config = dict(
    vocab_size=2048,
    activation='swiglu',
    parallel_block=False,
    beta1=0.93,
    lr_head=0.00658,
    schedule='wsd',
    decay_fraction=0.89,
    decay_shape='linear',
)
MLP neurons of a small language model. Each row is named by its layer, matrix (gate and up: input weights) and neuron, and shows model dimensions 16-111. Each number is 500 + 50 x the weight over its row's rms, rounded and kept within 0 to 999. Numbers have three digits each. A neuron's up and down rows have the sign that makes its largest values positive.
A block is one neuron, or neurons of one layer that tend to fire together. After each block is what it responds to, as a language model described it from the Wikipedia text at the highest values.

L2.gate153:469584606481407482535471573436451497583463472477510562453436436449513553576467547407458391533532456415552446503505432417599485492567498481491418523374499545551430584532470453511499452591540475534539488518463488476603460488523521507447491530481496504523444428515430548473501440488493492516
L2.up153:558480385475501538391428541519390482502565442493531431551444554440527605548572428443456574503503452460603449499467451630534439592459432477568465515429456472543427475524430447504465539499466535501437535495510504524509499519502430471542517490563438425577537526563542535440593449544464472509
L2.gate156:426589492586527499509556447497531599443551473534452556528490550538503475518508531457494592398525599477440521568439513515473535480404492569567486524547529496443492471471496497512531597483463439413502495414458433621504518475577456474415482435551488448542448574514492507382483529422569478553
L2.up156:448431464482465508502556402507506477559512398506419627519524531398605552356523551552425539560443448407589410538466465480507554437534524452489498430522437504468524505548511482479416503504545497517505539527515476599482450497438499496474496466482481536465533502464614565522480552467536521492
L2.gate287:444517533553520486416418425575472437573613493510495521555537488495576490535525548500459430536578509517505571497493490520571562473509511582429560499544457554459476600583496417448517497519549437510465482508490410508439447473538559526466443574481511539600424543450497436414531546521434555501
L2.up287:502491520430459541472534486532505531523422470520531473527576630460532379510519471522431530548555520541509538506472521541546525425567467512423569419397492581615416490528503441518440489469516419544486480562419490525532491422486530510431475466623519469456515549512472541502468522544531496514
L2.gate353:509454493492527530517496498500520616505516545492446543445536573472547586489508498427487470509483511567453497526432448482488473500493436520501502487443547487457492521462383475510505465526528461571438437431404540470562522410532531512545553465517417422488519593557534506517617556534546506584
L2.up353:493423503554574584403508563465564556416511414505513481496450521556557528575494551374450505557676458488484504596548547553484521503428450436440493516481476564387466468488417476495505382554567398530452444437476448418510558468474514546431529533485455346501599531550487566469525491478431554504
Short word pieces inside common words that the tokenizer split oddly, often after a capital-letter fragment, as in No-n-sense, I-re-land, lo-s-s, Bu-re-au.

L5.gate54:475463468418504483496587471481441453491547570452515517465451520477560550593425535629460448463494442509418470511602549457484589519423404440425567509499521523381437448529502457505531448454472487533567448460442437519512525505451457567571518537408452481554524513471463488566508518531436439495
L5.up54:441555597535401557554397482408505517457447530583489502540507544604560455464532455514447525561375446486478493541457432635474540417470542550490571531531446454554503499570475506562593474467530483492510514478478416510523465438473491463474524436423582551582481536552584493450536510483476510479
L5.gate112:431508477473551513460499497445528579520495475488477618487459552459514514531506416511518534451425560450546459593487372558530520504478552461550554637537526552491464563480503551460426594451547532574511439431524496525514480513461503513539397479443572487479634546420572345586486552519527481487
L5.up112:471455510439495487490450483468536355475508494546394544469456572465558441483553427470549477488468492456537412542492509578468520515454504517486516548486593429493507492533531438508458485543532500551424493490433446422486538583485429559539406463443490424422621560503581466460519499443459547450
L5.gate164:520422529500512469509496480441546541475488457508511471493471556583548523580538403517481504439515513382533509568368431500517429487440424422525499485570537483488572473494451476587490434450538509511459467483569474491562586460476480508437483544515428580495469571560514501532511549485476508542
L5.up164:482480483458487498442491578492507571465485509596507491500517497492559538518546543461504564592536479489528516517444409527483503563359441502534497509522433529491445440504493536515475456518562503466478465508472444450542434462546494527557505454480456500467459648497515468475533498481541455456
L5.gate174:556490504564502488499631465494412449429473602519553481464449466514574598518513560489559568507543399427511457540532429478539509410468492522503432558593560508488516458525480430507509453514494510587509500554450445443496421573551470430513524546520430515539492560436595554558479532511455447532
L5.up174:514463541410497415480536596407439400490527565471493463437539526451459564505490492432533466556511417449571500444581486532561540438434498587484500473548535521423533431505420439440464476490539600515472482509463393470610554483423545422407475481528451502475486501452654474515473558482418483507
L5.gate190:538437551482459584508496507468506565570451506576490452450547536537562478530495500493507525556464510523557603512419512475528476483502422534542526403512579523432516484543527472547505559434527538407533498550511460477550499463364467541401518473531652488554510488517419429542497510518442533532
L5.up190:540520378483481538561549420504501531449505505473525532518509494488460446457485565474371490568433426545442549525567482469466432527418462552526606448535515502504535425625611408455508447493499512434535410512475527388499530557564429479459459565445520381561514482485453515579481473441524478504
L5.gate192:510475532441506575422410539413525491494490533498508647535425494491601462470472573539464500409447441503470512516473502481497501488496482438496584475500485523507469445520442541505425539502469494491414529567408497512485430457535467530482453531542482564536500564435530598497537468569544538448
L5.up192:502513421538392505487457436538548500518508536511448562500519468429523496545533506551463541497505476438528488520461593485527548453489488558465498573518453552586500459555493534555464463631508454527482428447556579593507402442563554499532465542454453489394485458425536410467465527501361425483
L5.gate209:435475506371455526421433493468505531512535468480495550418531493380463576555494574487450509505525520597503503545529461622513425473501525476485483466437604471506561391558544479539469454468543530464428448531487526504544427506537479521550514527453540510443494470490544597444485429501463457380
L5.up209:445477481500576561552496483568483560539516636446441547483504510524504521551444462522510403509527575503545540441533511494473537473506535527477536402446483495508434464517500504445494513456479550529451433514467510447517548512407489567409442483497528477542497575534511482561494479463430458527
L5.gate217:583507439648485532468519419400490493470534490448465520517462542497484528502536514409553476488400378571469535512454524495393535435496482512500595456431532532496453524573505447441478492427534572347560499522554537537497450559525406525563463441439586481543503503551502495497467570518499397529
L5.up217:456520453506545541525437560487609454376455496455545570463542512479472588453507490518487504525391549436489501430477556504485515471447501540464512525457579525527450507582523556548502465495511516482358470416516515428426425478538404401484454557587559447551563459444455499493453437528570431557
L5.gate337:501491408541473482455607481480559513509568552509505530497467501441590486489450602540410474446483418413566491485423530527590485433510502548542509526523483511514483469521473511408566494377508518567576523433530443531502427418476452496480417477521422570517450497571636511424502347584508528498
L5.up337:580489465476481576434466446502612562551488554458551525502526557451483469576465575455501469507534478538584581563429529504511425442582513480503534529447500562480469506479547508414436529406469521589592502529499498519555477512459540501461432588578453475501510485431473541516486462437507492517
L5.gate343:557481526427507500442534533435404534563540406580492490448487565502540564525475455556432489592549511533465555546414490621519469466449436535508509532495493534537515460560509476503573483473467510516527606564437444494485458540528548552462467439519542557542553518493438548576578482480517531505
L5.up343:521501529469487472488449477574459490461492507586514489477507507549435461624495504491434453483500528587540531463491536450496480561420427492549495439535573570542543464488433398510550532534611472469417386486457521426525469560425405440456476578507487553542511559512560633534484533616503423598
L5.gate354:559575431460481546473478539463553540441534440640513489492489493470468597520510508512451522461395497531500429562438425524531516485567451540512426463524451465502532536500472436415495550487483406499623607379552478517541416501501488445488418527546539515515577501527548509494539466518561418524
L5.up354:567449502464439518519403462531524495520506476507438550487495634489500444480489465490458451478517525515511507538463458545542503441474429558525477504469491506381501555530466463500493544452480585472500538460394497500491407563548474413452576534499466398519453530451525560515461439548558466546
L5.gate429:456459524429380449478448536512480503423437522641533540495467513520496489532480446529563432419405465505555495518481550524562535483542547510569488503507505476493577523575523457413504519450563410569462614491478466474530399494526594469517471459464498490526512534532541405548439501570542549526
L5.up429:508468432478472566522478499392555540509482485448510556428440558536565499507546525487582492523492461510449581512464420522524493461487490457513565532505541656570476481456479416483467451540643558486495477414429542511549472443525412447459532442518375562451561528487574555558530407506551469453
L5.gate448:481478466531452597498551498445548500478431512463479533550508502567575550515425541543594459430500490511454509578445528557496434462603475543437542532549471463570434544527508516594455408431506470541542414519559426532503457393502429520564459524453495464564476517535449529494493503456516561477
L5.up448:489453495445538498542532424538489525376489531601535427478393419518496555504472473436523528543530474445524450525524478535557540573515474511469475444514500454540373581528507560559464575508475494482532507363483495401621484580513536452538525486458551483572536550491488445466549526476494489445
L5.gate466:426463398431442521445570450445505498443434528421546487553415514627511466516459444541524496506545510511496472516444439416582486460506550516562540403592541437478484505468472500509412430509506417474451494535554519494478513459495453427496438481437555488527480541438507537580464514561555563559
L5.up466:607535468493423565498535494409569504477561536537473497582475513580501494544515521474455453537408425554376456510485476469591505492541522524491491507530437533523545444444540487476497513471500466543522520529443424515511560532546507588466468391435440435482529563454525572517492512604549542465
L5.gate479:549461488555479556524469401456536477524483517409504539601518596556545456437476472539544569377478495543552594490500495434527624552572544434498490535533497447516377546433549528621497575472507512567521498463470522440516450503451516451536477475401516459462572468412535537448432572491559506477
L5.up479:513532483468577451457474568503417438536535522549463575443615524489435495603479454562456459476484469440500484572558438503421503438465390566535542450586481446461489499553578523430547483577490565482502474585525506482521476493514441391487459427508598535474523485527517465512417528509515598547
L5.gate492:516536538482509479556437592514444506517464512537610516481511443426454512562512480459459378521454488516531474501483497521542547516465462565498497574497436456572554464583527555542437474568545448450508504539466490438615500487507421523604567493617509545614513488514529503563420465500547435498
L5.up492:414485587483453457457515471485577480523534442603512544454521524476551454587499442469469503478538510495428492505532497498514474489420453434552481460495440530535521515487463523569504527562562468423374434532528444522561515494504486461539496554517444410499496578509530578506408452420441473457
Short consonant pieces inside a word split oddly right after its opening letters, above all the n in Sy-n-onyms, Sy-n-thesis, and Sy-n-chronous, also o-b-vious and Di-re-ctor.

L2.gate17:493415451475460481456504495504499548441523493513451497563464492533575475484500407526450441607564450433505595496525430544601433444533492453511473565423452503480445550522399441380451442474505526533545461479491493503533440506346464502497464499461406482456557495612542519544599474562546489512
L2.up17:553450486441481501427556515521447597498489439500515516548593602512521524605391543548615556470540471466499557424528475518442525463458501569484542522535508543505475468490555418407471418471552514434400487469411469457513506470504574561485504473522432402488570532564511596481504488466445593561
L2.gate80:517451524499491498499424463496442585550549407490538453575522522500535545563505541517479573462437459480471500491527512527508577476449497511418505511442464585484455476497512445510428485459547430561394497501500563434543406509524389562553582523555446498398409598512522503503566460391616475398
L2.up80:522512459460501446470445496461502470554556476460467448562552479487510503489472463513447457481525463486449497465509552536505488488487534429519517622530542510497576581340570496488596533402491406518542426576505491467496400591483358453460436530473498511551496514455438498468412523506526594466
L2.gate187:531455528422461427506481388530506492442554367428562566557539507487521511610518584500554503596467510452518488502425463475468473461505506481609507491508426499489443519561419472478557516443497470578537495558548485450548513461598586441419547540570480537416512485543526535453459521549530473400
L2.up187:445561445450519555476476541512560496588568509414513549436556523473541528500535459494439472498504501477413452446462503483497563544535541542442530462542471444425505428519430506535441484472567501474530431480391495435497591447552515441550439481498569527462547512481581518521502543577572480463
L2.gate428:491472567506502444499503455510450497521452478392569635539614568491501490424558453487541552501514460475517479538458480467525415474493498528517407470411417592561470530523470497538476508385499500525442511514523485511416462471550416485536467523521491499485427516483463639523512402493519577504
L2.up428:428527491482449428442538516522454459479478533400535592533506462570521521449509472629498523501505525565452501613485512569544532441474532521455542517484426533536516576443478530471467467436499541579438470513567567461547475526486409482572503627511443547356511488437478504535495469458495537484
Second piece of a word broken after its first letters, mostly sentence-initial capitalized words (W-hen, Du-ring, H-e), also mid-name pieces (So-f-ía, Whi-ttemore).

L3.gate230:502527477520481482528439561533572535500483504488497484462416524340493447534500500458512511571509427497610515546495504455519496413456492433477475578461529527436482512407629556459511541568561522496435479504490448467536588434452458511494556449480522476479545486416545506552482477463526621477
L3.up230:475480483411432505409544547447489538539523486525543424539508556401494466437429495508467468409541459571567535543566504506512492522493421628506451438468554502484378438543492539544466558500533556602460558462485551457456514482454475484568524498536482550433570578585484520455488477472521550443
Endings that complete a verb split into pieces, mostly ed in continu-ed, also es, tten (wri-tten), and year digits after 19.

L2.gate152:482508518460483462464386507480425559390507452413449488509497479569548540441503525483500429482555533421425495561477572433457544513553435441482530446484570527483569516515493529495464495571525479487491531554471557482559484540425397488438454461438471471453507435579500531522464515532550568480
L2.up152:472533545471479520478311526545479505524503563488416587532457409488504446460461454416520418525504484428592554489578444434551625560477468500532480465497543556409462523556489532509474438529585434495529427505457487490521501557551564494489472483404520574479531475560404486455544492536580542578
L2.gate328:609543496439461554429359591518482531490535486409426548495575555459458508455400526563446540513442505511515533520467495572485512572526500524489415596488548565481508457531524452480488423525458427493520514519561560559484554487468453495506594418512470495551454514615484434492480475592378506481
L2.up328:527512545495416580479401571521513617491497524523452503500386497600465493507455498505539487423476536492506496439522492495520574506489563506514545419425474442460536539569494462518479456582554435443555448441460543534474595458459536489356617551545553526422583499513488474585526532506547484571
L2.gate413:490562514493428509516364444479537556506538533496488499491469510472514454461483471446472459468540453456530556436523489492491534494482525457525481494532565490545544652519534527492458442530547562501557465388488461485500517397576446542442459519495535528467490494657461544486375534563544476561
L2.up413:544480516508479492547481554511489562442518423524494565581545465420440509531489528550431446464559484370502569521467430435472515562449572436609371593477526491527412566559399510454353470473487534512459513470501452450492531487545490476443542468526535520498474551576475496473495478579538549488
L2.gate488:554547415525584621489548468430504526478548406567427494529496556530501463529467536447492524413597543560512513543518479444549507471525525518529460489535528543486501491564465434494370517483490491462508474480538512494478568538488527544574429529534434519511510432467620486455536468645452487543
L2.up488:576452564537525476602439506543443480433447522395430506468502463610558443402544614468464577567558451442465560503511488425495562527495454493497492525465434495404492530517471510533499456527539538413551536462468428447590461601517532520446521463440424529479516529524441560493442465510438550493
Final letter pieces that close uppercase acronyms and abbreviations split across tokens, such as the R in TUR, EURO, MTTR or ICARDA. It also fires weakly on word-final pieces like Southend, Taekwondo and lists.

L5.gate3:447518471447506420530487414500456512534544475497450483476468513523469491505471560507498564553491520430531444528348420451506492542522596523415564509390473506486426573485425465505467464442518542481462501437563504532402567495575575545468477507492574605388577399485515468540448579404494505433
L5.up3:602521566551457495504530495489537471486433578477476525501493531492490560465508527610471538491476460486542430539432469504520553423494525512582482532499446523463532566537463504449449516397456439568485487488477512566474430388520487490480573504548508481450503561436593578526542539426412593483
L5.gate40:408544543592520414367422476425524396530510532506523593554473429487469516405498632560491431562527525430521544576453512515498397423464450531465561502471591522473513506548499534509511455504389450471452509525529446477595557549399454507493438507556528468480432516475461425523483499438445460522
L5.up40:538492416460482493463498558479451484513457484546464521478501472484583563453437489431571529499474513510528476458495555546445503521466522398418546556499498394559493556526591498499407556480542579446551475494576533478556526493462498467467525499519578478520613498518453465496472624538504630599
L5.gate69:547533517505581412465443500508571537472411536585434619534493531548489495496512468532476541580382518365536606537558551502537514436486452635417444448560511499425437462535496483487475516470516507500423449570475502492448486352536479507489530464509464526443478494584477409541502500389504457546
L5.up69:523541542456472558448523543515521567529545523484482552581456429513489475554563548537566580510446529498491456506526497457570507505504508535495501552557509479473408458517457558504557508421539539440459535494408438454525450486503434514508481449410495490454615464397414564513609417491451520534
L5.gate78:523572500450550436493561498466550550356429435519551401478472418513500509530558580453510527616525495452529488477449469437427498463577556472488438551605549591498499450425583451525537489492478485486519521527506446551548449513426571558561466539486466453455459518465553452489425495585432553655
L5.up78:485473519420394480471410488477586584487546441539492485531574433505556576570463481493512461495486628524467506483527459488495502454572496531494492466501532503493424531462558419416497504424519587531464523526480448386472484528460498436515411497502477522432550533498517559516510529471520415562
L5.gate82:479569475450541341452454457552460509531515579454470467450445477496589560484580410464505511501494473509468494544455476514486529532499549458452609449480521425514510501475529450465351505484483536541511463502499508529482531501464406361504451462446517492460594462569557416498513507460502477333
L5.up82:564550449493554464496467486475542480525482599525598570524453502424454561467467459534535518433483448603529435522474496398549473480484411533400545444469455492521481525441534510419484638564359554422437452517496475471522499462572518470522621456476475511425575576493528529586473465444505450527
L5.gate90:475543466572571458523514548425423431476512443428477619473476483536452512476535535545532480532472458450494586572482491419563454489553524537502462482551483501593565495487486489600540427443494461496538511544425435553478506508443478527467419517455510488475478460526456546416483555446429527534
L5.up90:476456563587444519597432455504437492428474522489596495557542401571522480559507478437514439584428449471423418525593484514491487589448547536451504448471472492516483544529502523418448492413441483460512473530459460445539496539499522549552461542494509432357530505542567496492511482501567517499
L5.gate163:511491516545494543491554473454505486425482507539516502516537533604536501458476554439515544443542499537548480606428445550536498461465516587609523509580541466474496533444509578468494469447575535491517502544539468639472473561530425574525536604411508522456507486487532499464467486559474530598
L5.up163:509456468478535454480555502594515529396460488551434516506564464473570552494569523506510565543415469481425455504398461553556437525443543501562471464520438454510571495513477519459499492518497511481533476533573581595612516537474517449537455493508516550435573433533502540494599453537401468570
L5.gate277:538520499458530468488470558458492527498487501513426473447447495619564589434472577496510443409522546502504527534415526501533455554513474478533550590496518556544551493454470506454445533447519500486485497552614518434526458467487481496515381558456529484578548511515420381523483534504503572509
L5.up277:443518451556521437528490530507487463558617445522495597513495452475494557602459486454498542468465474464566562409531457471515424579536418513487458478512435548562546480448557502506400553510521497542513553512450446534507490531557590459450409586483619464445481484433462384432443459503525476562
L5.gate279:499615439514461435542572579479487548583525464498448613516562491499481484497480462546443501371576457536446515488533522432503457463570506509437487529545433466432456584449653561442558515554491437503464471563519576512451391539490569486471502514485515543565517589589481546460519518478516538494
L5.up279:432437499539553552468392529416411462437427554561546457457459435433524509479498504433574448527523467492522540536494468424523499543567520586512408514439438526414484548437534593477539478508443468471473448510469464441490493475526459586506579434570505487513541553448534440544405413533621487450
L5.gate291:595536487504464528534417537426458522473512474415438509523476433529575512543542459429583498505489437483475434475430527610545464550463473491525458500556510415431551517555519455414505512375554444556403489556534480464537478573512439505541562519549457477488485518562621574565574523463521590474
L5.up291:524559507487481552393466471535521425499483524502496563503465555457497522427416564512495558475424495397493491568499492553622453509438542437574586499382507527520520562533540450533490493563496478430547541429401503517447467583548462542543456533516459481542638482518557485522431473518539566471
L5.gate310:566522533508524477528416497464479539542441493487454452538450500518496550333489417606476535508484607450543469482546549558517516526461423485522582597541506475541555535482494516589633488432528533545416520514438539522585597455575436508505475531498520515422520503575526502514477586520436566535
L5.up310:497489475465550541553477488456632527455484540425502528525385490549556576433515517551477475476586427493507405503576626482523510478457435415482453613519424588510564510529571543534444483418514450528492531448504508519481513520467555459473607466464474566507455436487480592497447549440499445474
L5.gate324:468507506484424456507518513607491553436525459561510473497520337598466487545488505470433430523540446451468534450621468468485484425492421465556561508499615420456528481524522518413547526415568479498458474563508566468518506443505445552606501568527503502513473466527446592504422636471589623505
L5.up324:474479560488490441429474458517440545539534460546518488486473532502457509562525519524459515516394474369444474544523481469480510487519490603479508534457548472438446475516479561468525457586430423531447445446525488504575442450587499536502492489469387535504432508503519505564532489435482413590
L5.gate333:426436504452486560521514461470495503496495499380509545565565547529452464538433521572466486525540542601411467478516484527468502447444624627505484547480584512455519482384519554523536563425460500528510456489542522552496513534584464502493559596487477494441481474578475525497449499454528466440
L5.up333:588392467514501461618515549512492507568518482440486497620584511451445418491503506410461504447462518589505523528504508495493425441494576470490519579532501525450463418539498475540550443491467545504510607507518544391496528563556509495495484491518499488460467492544413554479472498457484631468
L5.gate444:541492480424537455502493443495411547446491494454542548457515483548550479422595413449476486493504488564545481536520593533559441496534532485503608518564618542494548563499490497490488489454480465584532484585567495439535512562460465512566284452556476409519437511491561519516471499514605471502
L5.up444:486466562537578539541489539478431469495514511540505533581444449488524504491499452586501468489501431427509536505458506409592481534526503509537477539564517564516475602517460496491557482542473562553508461432534456519508573488543472532467406587547485547487430465469464443400574485458494575492
L5.gate488:550437545513496550490449500437458642492570528527376607506361590432472402460559486487483406399458456526556528535528556517572441502545490512500412518440515446487497504493616541529466445410556469484478454447505492485533500512472533494546487569523503529491498420572463459561499530541521573553
L5.up488:518455526592524433480498443533532509433410512503475444531428569432557599440483531527422411566419484416601508559492413483469550556544438462507428567429499495469546444515483467494514484504519615617468473587551481522393534455544487478499472503368481498555485475508580436409507578504502548452
L5.gate489:433488488488555375520451515517486480400463550503577560548523497424568585513454539477529549594562567510445356520530590465612490477557485535510489628441542441510523536474496549527467504488436549499458479583479469570493497516485451526466439420487454449528452493569478537527546568506521565510
L5.up489:479540656482518430446459476548518518549415490469508459511506393446470583497482500477531495527456450506538501477439522463496437443574488585497535559496541461514522485501558552479466480501415439588593548445553516583534516510533497517404494530506552525421560468528451485486461437463508536515
Final subword piece completing a split verb, mostly the -ed of passive participles like consider-ed, design-ated, film-ed, plus other word tails like man-u-facture, in-st-itution.

L3.gate494:480510480453512502448571573515493462390477493613496467523456450477478513546536455535533550465449519563516529517468465406481475467511500381477450413544438480433449498540482536432487426476448570606489493493517489491500434500419491432543408548510558485494497517456540449440441637584398476449
L3.up494:523525547388467544582575453536518520524484446507534429464528380567555431480479507445464479524521429574437524507687542474394489521490465356499514514554419581473465448524584547451510481550506451451456594509547547516485469514517574508527448499494446471472502523519503501505481381565561515473
Short consonant or syllable pieces inside a word split into several tokens, often names or foreign words, e.g. Co-b-b, Te-h-ran, po-li-ce.